MLP neurons of a small language model. Each row is named by its layer, matrix (gate and up: input weights; down: output weights) and neuron, and shows model dimensions 32-95. Each number is 128 + 24 x the weight over its row's rms, rounded and kept within 0 to 255. A neuron's up and down rows have the sign that makes its largest values positive.
A block is one neuron, or neurons of one layer that tend to fire together. After each block is what it responds to, as a language model described it from the Wikipedia text at the highest values.

L8.gate443 [121 149 124 137 156 136 170 129 149 139 107 153  91 130 144 108 151 104 125 140 134 118 164 172 140 114 164 128  48 117 136 103 104 155  87 149 128 105 150  70 130 115 120 127 116 120 149 152  79  98  99 182 140 134 170 100 133 121  61 140 126  97 117 134]
L8.up443 [117 137 124 137 116 120 163 152 129 124  99 129  78 135 128 100 121 117 141 131 152  74 153 172 173 146 130 115 111 104 143 113 101 123 131 132 123 106 137 128 141  93  94 129 112  93 138 149  87 110 128 133 161 126 179 114 133  89 114 113 104 136 143 159]
L8.down443 [164 133  80 112 135 120 107  79 139 130 116  80 120  91 133 144 174 131 137 126 185 148 125 131 103 103  97 146 125 177 135 137 150 123 136 134 139  87 101 148 110 121 112 117 104 140 101 125 123 122 121 127 115 152 132 130 110 136 129 120 109 132 141 113]
Responds to: Proper-noun second fragments

L4.gate134 [130 119 132 128 125 138 158 141 124 148 120 141 128 175 130 109 149  75 149 111 103 120 159 129 139 116  99 132 113 139 127 137 136  81 159 162 134 105 131 148  95 122 124 134 140 124 135 105 115 137 125 100 130 104 121 172 135  68 135 124 115 111 113  81]
L4.up134 [ 72 157 137 135 121 150 137 129 141 118 115 160 138 162 156 154 139 122 124 125 125 114 146  74 125 116 148 128 106 103 122 121 126 133 170 122 111 111 149  99 200 125  77 105 138 127 121 138 124 128 139 102 146 157 121 147 127  89 111 154 155 115 133  91]
L4.down134 [165 125 109 121 139 122 140 117 118 139 156  99 111 100  84 151 100 107  85 123 121 123 121 143 110 148 148 135 137 149 124 151 141 176  67  83 164 132 149 145 129 139 132 157 129 148 130  99  98 147 137 172 118  91 149 114 186 136 128 102 121 148 123 176]
L4.gate299 [126 152 134 133 139 172  87  81 135 115 143 144 158 153  81 108 118 129  99 105 126 106 189 153  89 130 102 125 136 111 150 120 109 167 121 148 152 138 145  88  90 112 145 108 160 144 118 115 105 158  99 133  92 102 144 144 143 137 128 132 110 122 151 134]
L4.up299 [156 118  74 147 151 136 108  94 127 106 102 122 173 166 129  71 142 133 114 147 116 165 156 137  94 124  83 137 133 110 137 140 132 144  96 167 137 127 135  77 122 128 103 108 155 137 141  99 140 126 111 135 110 136 127 119  94  62  91 139 160 158 125 131]
L4.down299 [163 150 121 110  87 128 141 109 119 127 101  91  70 112 140 102 138 102 157  79 150 130 123 137 137 109 104 123 134 117 124 159 167  86 165 122 109 168 112 161 156 148 109 155 117 110 129 114 162 125 130 177 159 131 169 108 122 103 124 132 152 100 138 139]
L4.gate345 [123 152 100 148 154 120 141 138 101 176 114 124 128 139 129 129 125 110  97 101 174 119 110 156 117 144 152 166 128 117 117 130 159 162 120 123 127 152 117  75 127 122 108 167 146 149 135 158 121 112 114 179 147 127 112 115  44 159 107 133 147 187 102 134]
L4.up345 [139 142 151  85 122 100 111 105 112 158 114 171 139 133 155  91 142  92  93 117 109 178 126 134 133 118 124 173 166  97 154 111 128 135 116 111 123 134 141 105 107 146 143 151 165  99 174 148 134 161  90 137 119  96 127 116  94 142 119 136 102 136 116 147]
L4.down345 [157 131 110  94 131 131 161 131 147 147 127 123 169  90 158 111 135 171 157 149 120 115 162 121 115 151 126 115 106 129 121 117 127 148 146 154 151  75 124 160 142 107 101  84 130 131 124 101 132 123 152  90 148 173 153 134 161 105 150 129 148  97 157 140]
L4.gate585 [153 157 123 125 125 152 147  51 162 120 123 144 101  77  90 143 121 123 123 111 120 119  96 132 134 106 113 160 140 154 112 141 120  96 114 123  41 146 137 153 140 111 139 127 132 159 119 102 110 100 121 132 100 108 163 151 115 118 107 120 147 116  97 161]
L4.up585 [147 146 174 117 119 127 116 112 174 144 105 172 156 118  83 157 168 108 130 123 104 166  83 133 151 155 115 126 159 136 125 132 122  49 124  67 138 149 111 162 148 133 119  95 161  92  85  86 149  95 134 127  84 128 182 100  90  64  98 121 144 122 131 141]
L4.down585 [125  90 125  96 142 112 133 196 151 120 126 119 166 143 157 137 161 157 130 135 125 146 155 161 154 153 150  84  83 108 145 113 163 132 153 167 189 103 119 101 105 100 137 175 135 130 134 136 120 150 147 117 144 165 112 111 147 139 130 120  80 148 159 122]
Responds to: Final piece of foreign names

L4.gate25 [186 192 143  93 136 127 114 152 133 139 100 128 147 144 154 104 126  67 141 119 136 144  94 142 119 161 135  85 160 116 129 132 132  83 104 125 153 116 112 125 138 134 140 116 176 116 106 136 163 135 147  97 131 121 114 123  87 123 111 144 109 129 128 149]
L4.up25 [125 126 103 110 120 115 121 140 161 131 107 124 100 110 117 147 132 123 143 151 138 123 106 126 121 135  93 148 129 142  95 112 128 210 155 127 168 138 141 135 142 148 121 122 133  98 133 106 113 152 119 116 143 100 116 114 134 126 137 162 128 112 139  97]
L4.down25 [ 97 132 141 175 160 145 146 115 117 112 146 121 177 154 181 111 133 123  87 102 133 130 160 108 141 103 145  98 115 113 143 142 110  50 118 136 114 116 101 118  90 120 136 114 153 134 129 140 135 115 143  91  92 160 131 104 136 111 138  86 126 136 100 143]
L4.gate313 [118 132 152 141 115 142 136  95 110 118 110 147  69  96 104 163 145 110  81  97 162 126 140 142 147 108  83 152 116 180 125 116 136 141 142 108 107 129 159 118  83 127 114 141 125  99 172 132 108 139 135 151 126 123 127 124 117 148 138 115 118  98 152 127]
L4.up313 [149 131 158  91  88 138 133 112  88 152 113 137  95  98  80 149 144 107 130  74 120 124 106 126 138 141  89 119 158 147 126 120 102 106 140 119 130 140 106 101 123 160 141 154 166  87 141 122  98 154 150 108 100  78 141 158 148 144 134 132 142 117 190 115]
L4.down313 [108 119 104  94 205 114 150 149 124 111 142  96 167 147 187 117 141 143 146 143 115 125 126 123 117 149 192 108 129  91 128 110 115  88 119 140 122 111  97 168 145 111 135 114 130 165 117 146 170 127 106  85 151 157  82 129 117 124 102 135 139 160  81 101]
L4.gate439 [127 107 130 131 132 189  95  94 194 105 129  91 133 145  94 119  95 156  88  89 150 114 121 161 125 133 142 126 156 174 139  89 133 119 133  92 127 134 139 141 102 104 112 120 118 160 121 128 117 120 152 122 109 104 159 122 141 146 108 130 116 130 115 104]
L4.up439 [142 124 121 129 133 182  98 127 130 106 119 133 112 138 112 144 142 180 115 142 140 102 112 158 134 140 110 114 145 138 134  74 131 108 128 121 141 146 117 153 131 135 144 127 107 126 163 126 114 103 142  95 121  86 144 121 141 117 109 161 129 100 124  84]
L4.down439 [105 132 135 102 161  86 168 154  98  88  75 120 130 109 132 140 155 117 101 151 128 132 140 173 145 105  84 166 124  94 143 111 110 154 129 133 154 130  94 121 109 132 142 103 152 118 142 154 143 133  75 146 141 121 161  75 126 112  72 185 158 149 152 120]
L4.gate515 [ 97 139 145 114 107 128  96 101 135 107 145 134  90 135  85  96 179 127 103 115 142 101 129 148 143  91 103 178 112 157 145 123 169 126 127 106 122 132 188 126 114 155 120 137 111 114 100  90 126 139 125 148 137  91 176 140 122 131 146 133 104 132 154 151]
L4.up515 [164 162 119 126 107 111 154 143 115 101 120 145  86 187 120 133 158 105 140 143 126  95  91 138 134 141 113 114 150 113 134 109 163 115 116 116 139 142 172 137 120 134 157 149 132 135 120  92 136 143 141 108  98  72 175 134 139  86 113 142 142 171 148 143]
L4.down515 [138 115 116 129 177 127 118 154 107 133 104 108 157 145 168 138 151 115 164 124 137 121 151 120 118 159 158  76 143  80 108 112 116 100 119 145 120  94  85 145 133 120 150 124 143 168 131 145 143 165 118 106 139 143  91 131 114 161  89 157 150 146  98 100]
Responds to: Transition prepositions and modals

L8.gate607 [127 163 119 131 131 120  98 118 122 139 125 122  99  84 121 116 102 115 138  87 180 149 125 118 128 129 100 141  92 125  98 121 158 126 118 150 134 115 147 108  93 115 116 131 131 108 178 143 128 112 128 127 163 117 171 132 191 173 115 132 151 136 119 110]
L8.up607 [ 99 174 118 101  90 118 107 106 115 118 119 148  98 115 108 141 132 100 182 179 159 130 127  90  99 142  77  99 173 186 121  99 121  85 108 133 130 127 155 133 128 130 110 177 144 145 153 142 129 162 149 109 130 111  88 112 161 138 119 118 142 110 124  93]
L8.down607 [113 136 135  86 106 112 113 115 110 120 121 132 153 144 113 142 104  94 146 143 132 174 166 107 114 183 115 100 126 146 146 132 170 106 125 150 125 132 127 132 158 109 134 143 192 104 115 177 114 151 142 128 138 101  92  94 142 125 104  83 127 118 100 132]
Responds to: Infinitive "to" before verbs

L5.gate109 [117 142 114 128 125 141 112 101 100 137  96 144 107 104 126 102 134 149 137 141 129 143 166 107 120 107 156 122 150 104  96 133 139 137 118  94 167 148 107 147 108 103 157 154 163 142  90 112 128 161 144  99 103 138 109 142 164  94 140 101 165 119 142 122]
L5.up109 [115  60 112 111 149 102 155 141 149  97 136 115 139 126 122 156 114 130 156 140 158 134 149 129 133  97 120 147  82 120 177 132 115 125 144 123 109  98  95 109 116 107 131 123 107 146  95 118 180 121 123 141 129 139 151 134 132 179 148 102 117 157  96  92]
L5.down109 [108 143 117 120 128 171 142 125 162 103 123 131 113 141 161 119 150 153 133  84 127 100 124 120 115 174 122 148 131 110 129 104 116 143 135 107 140 149 179  82 138  78 124 113 140 137 162 190 116 116 110 148 166 142 129 135 140 106  56 147 120 119 175 177]
L5.gate176 [ 93 108 135 150 119 103 120 100 125 131 138 145  91 113 106 146 128 122 120 138 136 150 129 104 125 103  97 151 101 128 175 142 143 150 163 132 131 110 141 109  91 178  94 155 118 115 124 142  89 144 139 135 134 147 163 107 169 122 127  92  75 129 160 129]
L5.up176 [143 101 141 169 149 113 105 142 115 119 119 154 100 123 109 104 160 127 149 112 128 145 115 105 102 129  90 118 108 105 149 121 120 144 172 146 138 144 126 106  78 121  94 145 120 110 123 131 133 147 154 135 140 173 172 132 157 129 144  89  99 170 148 146]
L5.down176 [140 122 128  96 176 163 131 141 119 126 129  92 123 147 173 111 140 132 147 130 130  99 108 130 101 189 145  96 144 106 113 126 126  83 124 133 147  99  83 125 131 112 129 119 142 171 130 154 117 142  91 125 130 124  99 140  89 146  99 171 158 129  68 124]
L5.gate260 [137  71 124 144 106 182 136 120 138 104 125 109  90 101 148 146  89 159 135 156  70 161 163 117 145 111 143 180  86 126 115 120 143 122 151 101 156  51 116 123 107 126 141 116 136 132 117  83 135 138 141  91 135 111 122 104 118 129 125 121 143 140 178  86]
L5.up260 [120 112 102 151 124  80  96 104 148 110 159 149 105 138 147 104 140 176 192 160 136 127 140 125  84 103 111 153 106 139 162 132 132 133 129 150 144 108 120 127 152 149 111 127 112  84  98 157 177 124 125  87  85 155 120 121 146 136 129 100 109 131 123 123]
L5.down260 [163 155 154 126 166 153 156 142 125 147 105 158 140 142 130 158 138  97 145 128 108 106 112 126 114 168 165 128 110 141 141 123 119 107 127 175 122 156 143 128 105 118  77  94 136 177 149 126  99 149 113 158 164 104 129 157 139 132 132 130 153  95 166 144]
L5.gate637 [133 114 101  96  97 140 136 160 142 126 168 184 155 148 138 100 129 130 153 125 113 104 175 147 105 105 111 141  96 152 134  92 157 161 124 109 136  95 117 121 115  83 137  83 117 107 107 137 166 148 132 130 125 130 138 149 115 153 151 158  85 128  96 121]
L5.up637 [168 137 152 132  79 111 134 133 159 138 127 145 136 166  68 108 136 115 106 121 134 145 107 165 137 149 135 133 139 120 185  97 169 110 132 110  90 168 133 148 129 136 166 115 113 121  72 140 183 134 133 127  91 135  94 128 141 125 121 140 107 169 140 141]
L5.down637 [114 137 122 145 152 128 175 128 116 109 124  84 145 124 127 144 138 147 128 100 144 171  94 132 118 133 138 129 129 137 119 123 122 155 154 153 152 140 140 161 108 176 111 153 139 131 150 132  95 119 119 139 122 144 111 129 157 105  89 122 185 110 135 115]
Responds to: Word and phrase completions

L5.gate204 [119 116 133 130 131 128 127 142 146 136 142 130 138 125 124 123 122 115 143 207 134 161 119 147 109 129  86 158 109 150 136 115 131 137 156 118 116 138 125 127 114  88 151 116 106 132 117 116 137 193 109 102 146 137 159 122 148 130 115 140  90 131 143  99]
L5.up204 [153 138 102 133 119 106 125 143 154 149 143 116 117 140  96 128 129 158  74 132 135 176 128 150 112 121 123 115  84 145 117 142 153 171 148 123 107 127 120 143 142 123 121  87  89  95  91 130 152 140 161 128 146  93  95 146  89 101 117  59 164 134 137 119]
L5.down204 [151 100  86 131 160 152 165 134 130 109 168 106 123 126 172 124 126 136 156 116 123 125 162 105 157 144 144 135 123 112 140 129 106 168 135 127 168 182 112 143  80 129 137 130 169 120 114 125 115 143  89 118 170 179 133 121 107 143 100 162 115 115 101 126]
L5.gate301 [125 120 130 104 193  67 160 134 220 158 159 127 132  96 137 164 144 139 123 121 144 169 144  76 145 106 119 125 103 137 167 125 120 148 134 179 160  95 142 149 125 145 157 132  58 115 130 128 110 135 151 158 106 123 163 106 142 155 108 102 103 111 120  96]
L5.up301 [139  87 128 119 141 144 142 133 119 139 122 109 154 107 119 131 114 162 143 119 161 107 126 178 149 115  95 171 130 113  97 115  91 133 127 166 141 135  86  97 147 121 107 124 145 117 125 140  80 129 158 130 162 128 101 136  74 108 135 168 107 107 133 137]
L5.down301 [144  78 106 143 128 150 109 139 105 118 141 128 139 121  96 133 138 151 144 104 138 109 156 126 134  98 138  93 131 132  79 122 120 148 177  86  77 128  73  94 145 140 115  86 103 121 150 133 109 103 102 165 138  99 155 129 166  95 107 117 144 127 130 151]
L5.gate490 [127 129  73 133 136  99 120 107 150 133 140 144 108 119 128 152 123  80 159 152 119 103 154 132 157 100 123 145 110 153 108 144 151 161 161 132 157 139 134  74 124 115  86  89  84 140 115 191 111 151 137 134 101 131 119 147 138 134 158  78 110 103  97  97]
L5.up490 [115 132 143 122 149 105 167 133 191 162 166 134 144 146 137 131 126  91 180 169 122 118 129 100 149 130 120 131 114 124 137 161 149 147 158 151 169 133  88 117 133 102  88 106  86 124  96 160 141 125 142 149 140 152 111 140 105 132 111 101 115 116  90 116]
L5.down490 [115 114 159 102 159 204 154 120 142 103 150 110 145 192 119 115 133 139 109  85 113 135 130 113 111 142 126  99 101 132 156  98 117 130  97 127 140 144 119 182 120 111 147 183 111 108 108 123  99 179 115 139 118 106 163 135 146 100  71 129 149 111  84 158]
L5.gate498 [132 111  97 160 140 106 124 124 161 156 126 112 153 136 167 134 167 144 140 110 103  93 158 111 130 125 151 168 100 111  90 132 159 204 102 128 157 130 123 134 128 120 112 134  95 178 154 142 114 133 129 143 142 137 137 122 129 181 131 131  75 149 112 116]
L5.up498 [158 112 126 168 136 124 175  97 160 148 164 127 152 131 139 146 170 159 149 138 115 132 111 127 121 132 146 120  85 121 101 122 163 154 121 175 171 118 166 126 133 136 108 120  95 145 105 139 107 108 127 139 101 152 135 138 155 122 148 118 143 128  97 173]
L5.down498 [147 129 158 115 106 184 152  89 127 106 127 131 155 141 112 152 134 145 103 141 129 126 136 149 112 126 156 142 156 129 131 139 107 116 120 141 138 150 102 115 108 139 122 120  92 142 125 143 103 117 142 146 128 136  97 157 107  98 135  92 169 108 111 141]
Responds to: Sports play verbs, table cells

L8.gate579 [125 142 147 121 149 125 123 106 146 133 146 123 115 139 150 123 112 168 116 140 137 154 147 125 149 135 119 136 141 137 133 135 126 137 176  69 123 120 142  90 115  97 136 138  79 128 131 148 116 116 100 142 173 135 125  91 107 127 160 157 135 104  82 125]
L8.up579 [108 120 151  95  91 121 138 112 150 123 131 133 110 131 157 135 148 125 134 114 164 140 119 103 130 133 110 110 110  92 147 164 101 108 158 121 109 115 133 129 116 118 120 145 110  92  94  96 119 121 112 137 140  76 136 137 142 120 158 152 144  93 110  97]
L8.down579 [159 108 126 104  89 119 112 117 157 121 117 146 139  92 144 142 130 136 108 101 101 105 133 150  77 125 145  90 135 128 170 127 120 118 153 144 154 135 114 158 167 125 139 109 110 101 129  95 121 122 114 153 123 102 177 126 125  95 109 118  98 101 136 108]
Responds to: Numbers in statistical data

L4.gate24 [146 125  99 103 107 165 164 138 135 136 130 162 118 123 115 144  65 137 154 136 115 102  94 149 140 128 119 126  81 137 211 127  94 100 138 136  77 143 137 135 110 181 174 141 123 155 118 164 113 141 127 115 106 131 145 105 140  98 154  93 121  80 106 114]
L4.up24 [151 113 124 105 102 143 105 141 177 156  91 145 136 122 142 153 106 124 116 149  88 111  89 166 146 144 107  80 129 138 178 156  70 149 107 146 153 165 109 140 145 160 180 139 135 122 158 100 131 143 135  99  75 128 151 134 115  80 104 139 158  81 104 120]
L4.down24 [120 123 170 135 144 120 102 133 127 133 120 104 121 115 144 141 167  93 116 114 100 120 138 120 126 126 144 106 189 121 108 112 131 144 117 123 159 145 140 125 127  85 138 137  94 113 113  59 146 142 162 131 159 127 165 157 107 110  81 175 128 161 155 131]
L4.gate217 [131 128  92 118  89 127 124 133 127 145 126 139 141 101  82 158 105 137 121 132 155 152  84 133 155 133 103  83 103 166 130 143 136  97 122 114  62 130 117 143 119 146 176 130 134 173 117 143  75 160 114 141 117 119 142 129 120 129 147 110 114  95  92 132]
L4.up217 [127 123 115 133  91 111 123 123 148 138 130 137 132 102  78 171 128 109 121 140 107 177  65  97 125 124  86  84 129 118 115 152  81 110 117 133 118 121 127 127 137 142 123 130 135 124 135 130 122 155 142 113  93  85 127 153 145 110 137 117 139 104 141 120]
L4.down217 [156 113 158 117 170 134 120 124 131 111 119 130  78 137 132 108 163 108 144 134  80  94 166 117  83 127 171 170 164  83 125 113 132 197 128 130 167 162 132  99 159 112  72 146 120 145 108  85 145 103 141 129 152 140 115 164  99 116 118 161 141 152 152 126]
L4.gate374 [109 131 104  83  86 151 139 129 148 140 146 119 105 108 138 104 107 105 102 125 140 141 123 172 115 142 127 101 101 119 133 124 107  84 105 110 119 111 119 145 122 150 119 130 127 161  88 108 104 135 122 160 111 149 125 123 125 132 137  98 108 110  62 116]
L4.up374 [127 120 145 106 100 125 130 142 131 140 102 104 102 119  88 144 130 105 119 129 110 156  84 173 109 154 111  87 150 116 105  86 129  89 133 129 107 120 126 160 152 142 127 104 138 131 106  99 126 150 146 123 107 152 121 147 128 107 125 105 114 130 119 119]
L4.down374 [143 116 143 150 165  98 107 119  86 104  99 128 125 144 142 149 154 170 125 155  97  96 165 104 167 136 139 164 177 150 148 117 150 205 127 169 145 128 125 102 159 124 130 126 144 106 126 117 118 119 113 123 156 115 142 148 109 140 112 155 156 114 177 131]
L4.gate450 [151 149 128 125 106  99 127 123 109 132 126 158 132  99 103 118  96 138 157 132 135 168 134 144 169 121 144 124  86 140 128 148 117  84 105 118 119 138 133 172 138 174 128 160 136 152 106 128 119 187 108 128 112 109 151 107 151 155 172 143 119 119  80 137]
L4.up450 [159 155 148 120 102 107 146 127 122 127 105 145 135 123 119 151 109 161 145 135 115 164  77 152 116 140 117  94  99 108 112 174 123  76  87 131 136 128 151 189 112 157 111 123 144  91  88  99 123 136 133  80 120 114 137 119 135 105 151 120 136 109  87 141]
L4.down450 [137 136 125 106 163 128 113 116 132 130 103 101 103 133 137 127 141 151 109 131 131  84 148 125 114 139 121 137 159 117 107  91 161 167  99 141 150 171 111  61 130  99 139 113 145 101 118 104 126 123 113 156 134 148 141 141  88 116  76 153 161 124 154 133]
Responds to: Closing brackets in structured text

L5.gate293 [103 142 106 138  87 122 101 107 149 155 134  88 110 112 105 106 132 151 119 133 140 134  92 110 127 153 111 100 169 122 155 121 120 103 126 125 161 154 127 172 134 140 133  91 157 132 131  90 129 142 138  90 110 117 135 100  82 108 100 136 179 153 127 159]
L5.up293 [156 102 158 135 209 185 150 139  79 122 125 127 131  91 128 165 108 146 125 107  92 129 145 138 107 125 119 114  98 129 156 118 165 154 131 127 133 130 165 112 153 153  93 131 135  93 187 160  79 125 130  90 147 143 120 128 113 173 158 140 105 131 119 106]
L5.down293 [ 98 150  80 129  78  83 103 126 168 124 135 117 115 120 105 135 137 125 109 144 136 108 144 103 114 119 111 136 117 148 104 121 142 138 141  93 127 115  85 157 112 115 167  98 156 142 100 100 140 111 119 155 108 128 155 117  73  80  68 139 149 116 156 101]
L5.gate311 [133 127 110 111 141 138 168 183  97 142  96 109 128 128 163  92  77 130 110 105 114  98 124 115 104 136 168 134  94 130 114 111  99 116 108  92 143 104 118 133 115 111 124 168 165 130 152 116 183 169 120 169 165  99 142 176 142 154 148 132 116 155  76 104]
L5.up311 [ 91 115 156 127 116 124 119 145 135 160 109 140 124 120 146 118  95 101 107  82  91  49 131 147 111 168 108 115 121 108 113 151 125  93 133 113 151 140 106 169 107 140 143 135 168 140 159 151 136 143 125 152 146 115 137 148 101 126 111 145  98 129 101 153]
L5.down311 [147 147 130 158 137 109 122 113 116 110 155  79 164 120 126 192 165 139 129 170 146 119 175 166 128 123 111 122 135 157 133 111 158 147  89 151 141 176 108 147 153 151 151  88 158 128 102 115 100 127 147  83 102 138 130  87 143 105 129 162 138 150 148 104]
L5.gate396 [ 91 117 127  80 154 136 131 122 134 119  91 131  92 130 142 104 130  91 117 152 173 157 145 153 111 145 107 126 107 100 107 119  91 112 143 107 142 116 125 163 118 134  89 116 159 150 139 110  97 128 102 121 148 138 118 128  97 138 128 187 137 120 143 120]
L5.up396 [ 86 116  94 116 169 152 155  96 130 100 128 106 131 116 136 122  98 130  96 134 129 111 155 132 121 118  91 121 113 153 160 133  97 133 144 161 177  76 168 134 119 149 120  92 124 144 146 135 152 115  82 139 205 121 143 139 123 158 125 157 129  88 100 109]
L5.down396 [168 119 156 131 137 104 127 141 116 133 155 177 151 133 118 143 133 172 117  92 109 109 115  95 115 161 161 152 137 110 133 119 139 124 108 118  74 151  76 126 121 104 149 125  93 133 145 171 134 134 174 110  66 156 120 111 137 128 165  51 118 139 101 147]
L5.gate503 [125 123 113 121 154 113 148  97 148 117 132  84 114 102 114  80 130 144 124 128 113  99 126 149 138 116 124 173  65 163 145 113  74 133 183 139 105  88 140  76 112 167  76  95 116 134 141 180 135 106 162 131 139 179 140 138 126 150 117 159 133 190  92 116]
L5.up503 [127 118  89  92 166 112 139 114 101 117 142 179 139 119 145 115 116 117 140 180 110 130 165 134 127 152 110 106 168 145 174  80 134 110 162 145 132 106 119 110 109 139 135 135 108  92 138 134 144 174 142  82 140 140 134 143 131 112  58 158 115 131 104 132]
L5.down503 [ 88 141 141 128 134 124 111 123  98  99 101 155 176 150 116 145 116 153 133 141 144 124 154 128 135 145 144 151 181  62 128 136 147 142 116 122 129 153 110 161 117 129 133 154 154 125 123 159  87 139 115 186 179 140 128 126 126 126 153 150 168 102 140 152]
Responds to: Inner fragments of foreign names